config = dict(
    n_layer=8,
    attn_scale=0.102,
    tie_embeddings=False,
    init='uniform',
    optimizer='muon_variant',
    z_loss=1e-05,
    dataset='wikipedia_en',
)
MLP neurons of a small language model. Each row is named by its layer, matrix (gate and up: input weights; down: output weights) and neuron, and shows model dimensions 576-671. Each number is 500 + 25 x the weight over its row's rms, rounded and kept within 0 to 999. Numbers have three digits each. A neuron's up and down rows have the sign that makes its largest values positive.
After each neuron's rows is what it responds to, as a language model described it from the Wikipedia text at the highest values.

L2.gate780:465483483505524539522462510504441508478481495512535485498492509534523537470495501544502470460455497549456503513529489536486500490519491509541474495496510485489517480476486498484499478540486517514507554494499469489484541451508454514496498495541466498511480478516512523524482462491569476487
L2.up780:521548496478502431509493566531516538509546499545498505476528495474484495539495474521501477489538551523493494511476518499497525522507490477507553490511495482545492529470531457489522475527490483520541516537512470520482474490516461503507496509504477495536504477524517499507470462483496498499
L2.down780:469495493465507495512501533493527519490504496493471510509484492523471511483471507462477496498532527538490526460502493490506522469522475478514527467508483538499489488498487521515491526458495504513441530485476496474490546500470448487525486526472474496516493512516509454519501479528549509523
Nouns "name" and "word(s)" used when text discusses a term, title or lyrics, e.g. "The name Tsou", "words by"; also scattered mid-word pieces.

L3.gate958:505536504507461527485519459502488507513492518542489493461504480544517535519496498465479506462528467475477527462484472532473491459507499450499498520539496470520536506509448528467508531488512490498519464483494527498502482485537539510494493492521499500489481507500544510504481496496498488524
L3.up958:535498502494451489522508471500461475519603511496511503535530499491548551505516530515457501513497533540543516510516487513469492463528477516497516463509515495535470557457504530494507521524529507481508482495511479498440522560529519492503490496503525492500470553460551501527457477506443490478
L3.down958:493475497467456497498469527451545506487471515505510509494464512495459505499535511565473523466493542488537513509480502498493533499504523505480503457503481505469513497469497484499475474526491528517480516468494492474467503538511481516497532484455440479478488480538510521498499511483442509529
Words right after a sentence- or clause-opening preposition that start an adverbial phrase, such as in memory (of), in spite, in light (of), in some, by 1909.

L3.gate604:501468464467506507514526458518472468489505487502508511488511508475483460500525507541519489512510457518506518505502519505480509538453444506479516494535502541447491461494464463517457488477506484487477528488535503561496501532465501486424550491463494483492495515485505487525499539538491529476
L3.up604:478481490498479500511525525539500463513472486525496487530507537481440532497495490501469503468556475463489491492510513481476495513469516437526490503506524481490521490535471491493535518495518468447449470540516444487481469484505453540525539484473520483521525473514485490491530515485463537559
L3.down604:471513497487490516501469495490548536451454508511497508485505445493551546492496521486531509487506531542506517512521519487503500536537504481499490493512481499488505504532538504491499489484429520535516497481481490491473515538518472461501514529500457532482495509495487516494526501471461474493
Head nouns naming a category or label after a modifier, as in the title, Latin words, Chinese name, emergent evolutionist position.

L3.gate1936:515541486447545517437515445524497483534516485550489474502492504474507519493487502522519501496523436497527440448508434471507533524495552543485521495463467508516507451514491528515481544498492470506506485511485528483462438530448533494507432496549508511461511480524501496494511490525500490534
L3.up1936:515503455551459557481512518484499474512488541478477484545528500530524568487502493515539482442489492507503500515501520563504495454507529519513516534494484472513492511458496490497500488524500449513462499488547552517491552478497481467505536497507486482524535480517480487513508509488543510494
L3.down1936:468542522546524484462521516519517523530498501542480488524496512487517497519505466472495499479516500523529490473486470512504439506465496532474467471457475485467528483520508529521470486514538506463535449476482535488477466519442527527459513482530443509500510531527550446502515513510521482473
Opening pieces of longer words that look like complete words, e.g. the in theology, an in anxiety, girl in girlfriend, digit in year.

L3.gate1766:510478499512478456505521537477500472522495434497520534510460556487490516498504526510474478494503484498516518485495468489522513547492477522493508505525524527506455488493533516496499524516486506494524456525504500481527476535456504465513521510487516466476527467508516481517501501473538499538
L3.up1766:526503503499502482518480460503519474497489516492476463482463575512497522529504479473546497533508485493451497492537534527530490501486528478502514511534516516547478488523533508508483467526539507544469518501489560553527537487508476473466472473494450490513478500489531486504483505492492520491
L3.down1766:490494500511504579469512498508485517460515473506473528486470512542494467461508493469514475487508513488490487492453531502472507521528488558530522461463479498517561529500459511486482529456463476462485515481444479510503439489517448460517546499502503520490519563502509511483529517483524455529
Separator tokens that come just before a year or the next value, mostly the comma in dates like March 2, 1995, and also pipe cells in tables and heading closers like ==Release==.

L3.gate1615:524490504440493520505486532505491500478462487499561524527528482451501482481468521492477482500490494515454490461518499511512452491505478496462503502538500492510527475490525456482506513492520495478486533503523483508528479512509505510498472490498462485526507471498432564504520467496470513504
L3.up1615:517515490509486520513555502511508525545499488521522515490508548539532482488511515564458468522500527469490525510494480475523479488487513517506535506486515509507533485516496499530493543468499501499526492471506500469476504519514486480456489528477549514492500508499512505519477489533495530525
L3.down1615:485567464464538519509505508493509482532449492493490508502477544458527464492480521503457478499541536451499485483494503479556501472532490499509459559492525524531508474495504464509487488500456484518521479503532503515520511522459503498490464530494507493540489526473518502479492536510497531536
Main verbs right after a person's name or pronoun in biographies and sports careers (played, missed, regained, wrote), plus year endings like 014 in lists.

L5.gate997:526481479522475515508504471459480497514511482507519480514451555497516474483516445508490464485519477502483544480510505540529506516476530517499553491491543475513509519521490488460523497494498472473555491473487512541493514514490465546520527533447507502520505512466499516461492494506484466491
L5.up997:529493535526494552514496498528507509475525507480537505503482508543480554468483555465440519520476462505506522486457482588482535484499518465519552500461475512470542496510519522497487522481497489485552517551474519492483574479473526489515496468477522507519468492455510474534516489508517484483
L5.down997:538518529488538519484455483521532547552507436495482528515512475480513484504504497500479484525514512506532512496509487523513504491492493493481506479494484500454531528480505497471523470502543469470427498497522526487518541474487491524484474505494475556494496507506479468504495514496492497544
Quantifiers and determiners (any, each, every, one, no, which) just before a noun, plus some adjective endings; also paragraph breaks.

L2.gate618:510475526527523545524504493497522508532531491482469490547467536460486518466467525526485554530518495511493501512485473485505452548513466523534480519499508495509493556530488470517537458496510495467509523457530460473482495496474541472442495447474516511477482476499506488476495468486516526502
L2.up618:464469508496447551493510496467531509480505485501468491503478466466521468483473511472440498493493524528529498515474533522503495508494476450460466482498470500478498509491489485522477524515505507515540503548438534483506522442532510494492515540546501475525502471505545474502480482515497530496
L2.down618:506460535493492522511495505515482506485498470507497483521495536510498541441521524470540528548514494515511535488497485491482522521500500458467471501504495501515511527473472488468471523492513512496487496475518493475444484500511521489455471502491458490506495506457534518494484524536447503547
Verbs and nouns for a person's activity or tenure in biographies and plots, such as appeared, spend, served, played, role, appearance.

L2.gate1685:527542455478496517496478460470522516509488469473509513485504507499539538499492497486489482513486515535571474501523527476522433516484485426520470516559492492492482529507490511498496522455545442551467542512494515498545536502534489535508461437483508510485470529498530493521499474482479504509
L2.up1685:476530541482491538469498528491483494501487515475529515481478528502535487526470488545460498478501488522503484454501508487475447530539491477500480458505540479487467459504485547463521495465529540523497479482524512476487493509499484526477490493481540507454529507501503514468475488472482509513
L2.down1685:496524552498502527482511548520471513452490502473530492522507481499499503553513513542468513525518488477440469534477474468499529500501539489519447450497534520518499457519463531456505495467500507492494528501468521535480493514533520521477519501494507454507500494519448539455425479507478520502
Tokens just before a year in a date, mostly the comma in "June 10, 1952" or the month in "28 October 306", also table pipes.

L3.gate1337:498464498531538514533505536484522479539484525502492510513469472495487538484497543485492512416454479526533475524540522499504537514491495518477462521471507486497514482530478493539487502544484514489512542460497533510492474540464477468482521512492520522541487539504496496446502471503489495491
L3.up1337:478501522495546489516473484498506498498514483465502516501482549528468482457519506534523497505495532464458516474503515506525543531487457448526549496522475493493477503501460507484541519516502532471479483459476443506523559476444474484516467494521505493523480520538491503508512481472483496507
L3.down1337:470459531494515517530482512525475497516494521517498443483477532494477529502498503469498473486475466522512513479482483515523513527504540491485527537501534525494492513506463523502507487520506524460509502490530487514519503507550460487522489472520513507476462501553507499489538531537476445471
Pipe separators following a numeric cell in Wikipedia tables (sports stats, league standings, election vote counts), plus list semicolons after numbers.

L2.gate1748:473526522514495464504527487486520487504471485516490524495512473479477532506503505458459486538529447479488484518478480504463468529514506546544524512543514481489555441498499522472553537486485508478474492512495516485501494498478516507476494478484498482511527506468514494569487520518509510471
L2.up1748:515515463506493483497460481533481443522521470525434487479520512499489516451475475480506485467486479487524529490530496538492494506509487497502494478470477531505500517502492516500466497472475502499487508534514496528499479496514489549507528474493531449487507490513486498548481502515528498502
L2.down1748:464474488469513495517535538511484520492523494484541506516523467517524483478510443482421461525503507466470488510463478493516484503497467493494475499554492498468460511533546500436522556468504515500483527460505531474508478503492513477426491487497494507497502484534480502522488564548482479499
Tokens inside creative-work or band titles, mostly "The" after a colon or mid-title, as in Root of Evil: The, Sharon Jones & The.

L5.gate1193:503508508519473526520525515522502485509509473551494495511473486496538504490524521459464476488471505499526460549520479519482478469534523499480528495483495513499523515506487521500523503519477475473490502488504508509515525524480499539525521474509489486475553483493500461530423467502500528501
L5.up1193:513512495537474497520493509502481441501519463530485501508510540512544478437505490458510501505494451495511475440470498495490518477552469507492486487515532507526510494486520489509457469494503530479496446489477530455511505495524499553531494520521447484489529521527501495451477498506538534490
L5.down1193:511497548511481482458531502521545513527518444493517472513493467486515497464494461522504478472523506503513498489547489531526515498501484517489538498512488485555494510466525517530446470472457492538504478491508510478490497525493493509492473497530513524507483520533496501529495484542478494479
Fires on "the"/"The" and merged pieces like "of the", ", the", "with the" that begin a following name or noun phrase, e.g. "Tuki the Tiger", "led The Bankers", "at the end".

L2.gate845:524479520527507531534500472519503509531487480524494536464491505508483460497512500446473504492485542520475493486478521506556525515504486458516500471519521518475476548447511521510494525476544509469485491502490519489471528523514501518529503473491508532487533508505511498515505496464469463503
L2.up845:520481511490520497520498496523507478512475505472487490492515497478466529495531503470478508468492520511520495471515505541526497495515529473487494455478550526470516503469517494481498468507540558472553488534523502500470470453526521454477469496487549525490470489486503478476442495450486513530
L2.down845:525528475519533477478493515509499530498481494468519512468480509512504508497513502538477470506498536518521511467467514540500535468471527512524501492470518516509519478476540542453468483513531502513536498467476517473481495495540535494499471480454496470480522491535532466493511488513479511464
Quantifiers and determiners starting a noun phrase, such as some, no, any, one, several, and leading digits of large numbers.

L5.gate1628:504492542490474512499549482480472517467506529537471455463507507509514461517485505474525497508544506517457519517490487510516535493495485497472500507474468511493487514489472487491495496484517500499468464479468483504514562489501507494536498508481545508459517524450521508514479501488499534446
L5.up1628:511505453487510496530560496503492499504495466507497510455488489500464437518505470515502522522500500518456472494522479551441503478514474504444500495493476486454478513511500516486480493522498547493454511532502481492508469484468497535542467461512465553530536504489486479494493504472516493490
L5.down1628:535518506468460468461522535460455482532505527518507530482498519547466513537479469475435507519564523511484481456551495519462486485496510485499474492467472467542477529496507479530480445487481517503523487553509474502484459498500487486528481476494476470519486512437508478513494467482495451513
Words just before a proper name is given, such as called, known as the, named, under the pseudonym, album titled, band, or the name of.

L5.gate1734:486441422517538478498497477502493524497512514516486461526522452487496461496526514524515500497528489518489450446486487525536479506493501442493489459508523533504546502531476499505540480496486471563525497547513493490476502471419499483487503499516522519486496512504438490497528459463500500540
L5.up1734:515481471516466481487485426478522535514504531543502495537505488524489550495526461425530464505515512527565474494487484544492480487489533511509453487489521487523510499492500497521482473496508542471486501477547487499436521471489490519491454489534477481454524434542503506514502468504540515496
L5.down1734:497458474490501497532477480486470453485482493545500489534501482479500496516501477480518473483490475557538492518513539474517483514533511520479489565499508500473497480523507517490453513504477504509568472512483463473465519452532519487513472499534480496515510494480500461477534444501481445487
The main verb right after its subject, relative pronoun or "to", including its inflection pieces, such as wrote, run, weigh+s, performed.

L5.gate1976:472508523498499500489544524473511521467514468498496495496521514524490494488494507494486491518500494486538504555494504571506510488492520544481500489521503462521518521489438526534502506517478502484480496505500523516460523500516510481513520555478530494497482499483476460491436521480485516498
L5.up1976:539513482519485489480521538516498487506496482466471540468477492530534455548526501495505456515512469503501525491539506509513509517517504525497493507504496503490467492504488508520496516431525484463516456517479489515522484534541506540478502531595465491539505479518476511547525495469498495517
L5.down1976:478540486508492480525515489508528498463476495493506483520531506500459497475514487527519494532488508551532480492479544542509463471521494477492473482522524466508476539507474476493470472544482486482466514483476496550475441474513494536489496524460502558511531530466505479482479518532512516475
Pipe separators between numbers in sports statistics tables, and opening quotation marks starting song titles or quotes after a colon or line break.

L2.gate1346:497536470485483525542585505500497462463467505495523507488537490473500460544508461476529517483468501494475497520472505503480550507525512513475507505483458488518487504505466514523516489528460498508535497487489511483520491548476523485499503534531481502544491449497499463495487512520486477477
L2.up1346:485537515511490532516540487483494484573529474495492510524539545474548516506495484507506476484512486472483510510504484501476497485512501484469451547489514493527475506483507519477551546480510479506505487509496469477530512502420505552482545491486466504479523541472441487563493521464480519499
L2.down1346:500503476514485493529498470478509528463522508489465532499513535506477501481525493459525493480495433539483522485501508481580485513479489539526493502525492489497507501513462513530496492516527513506505533509517519514432485496505472482506495483529495446487485560502501491479485516538466470524
Tokens in sports results and stats tables just before the opposing team or next figure: the digit after a score dash (1-3), cell pipes after numbers, "against/versus".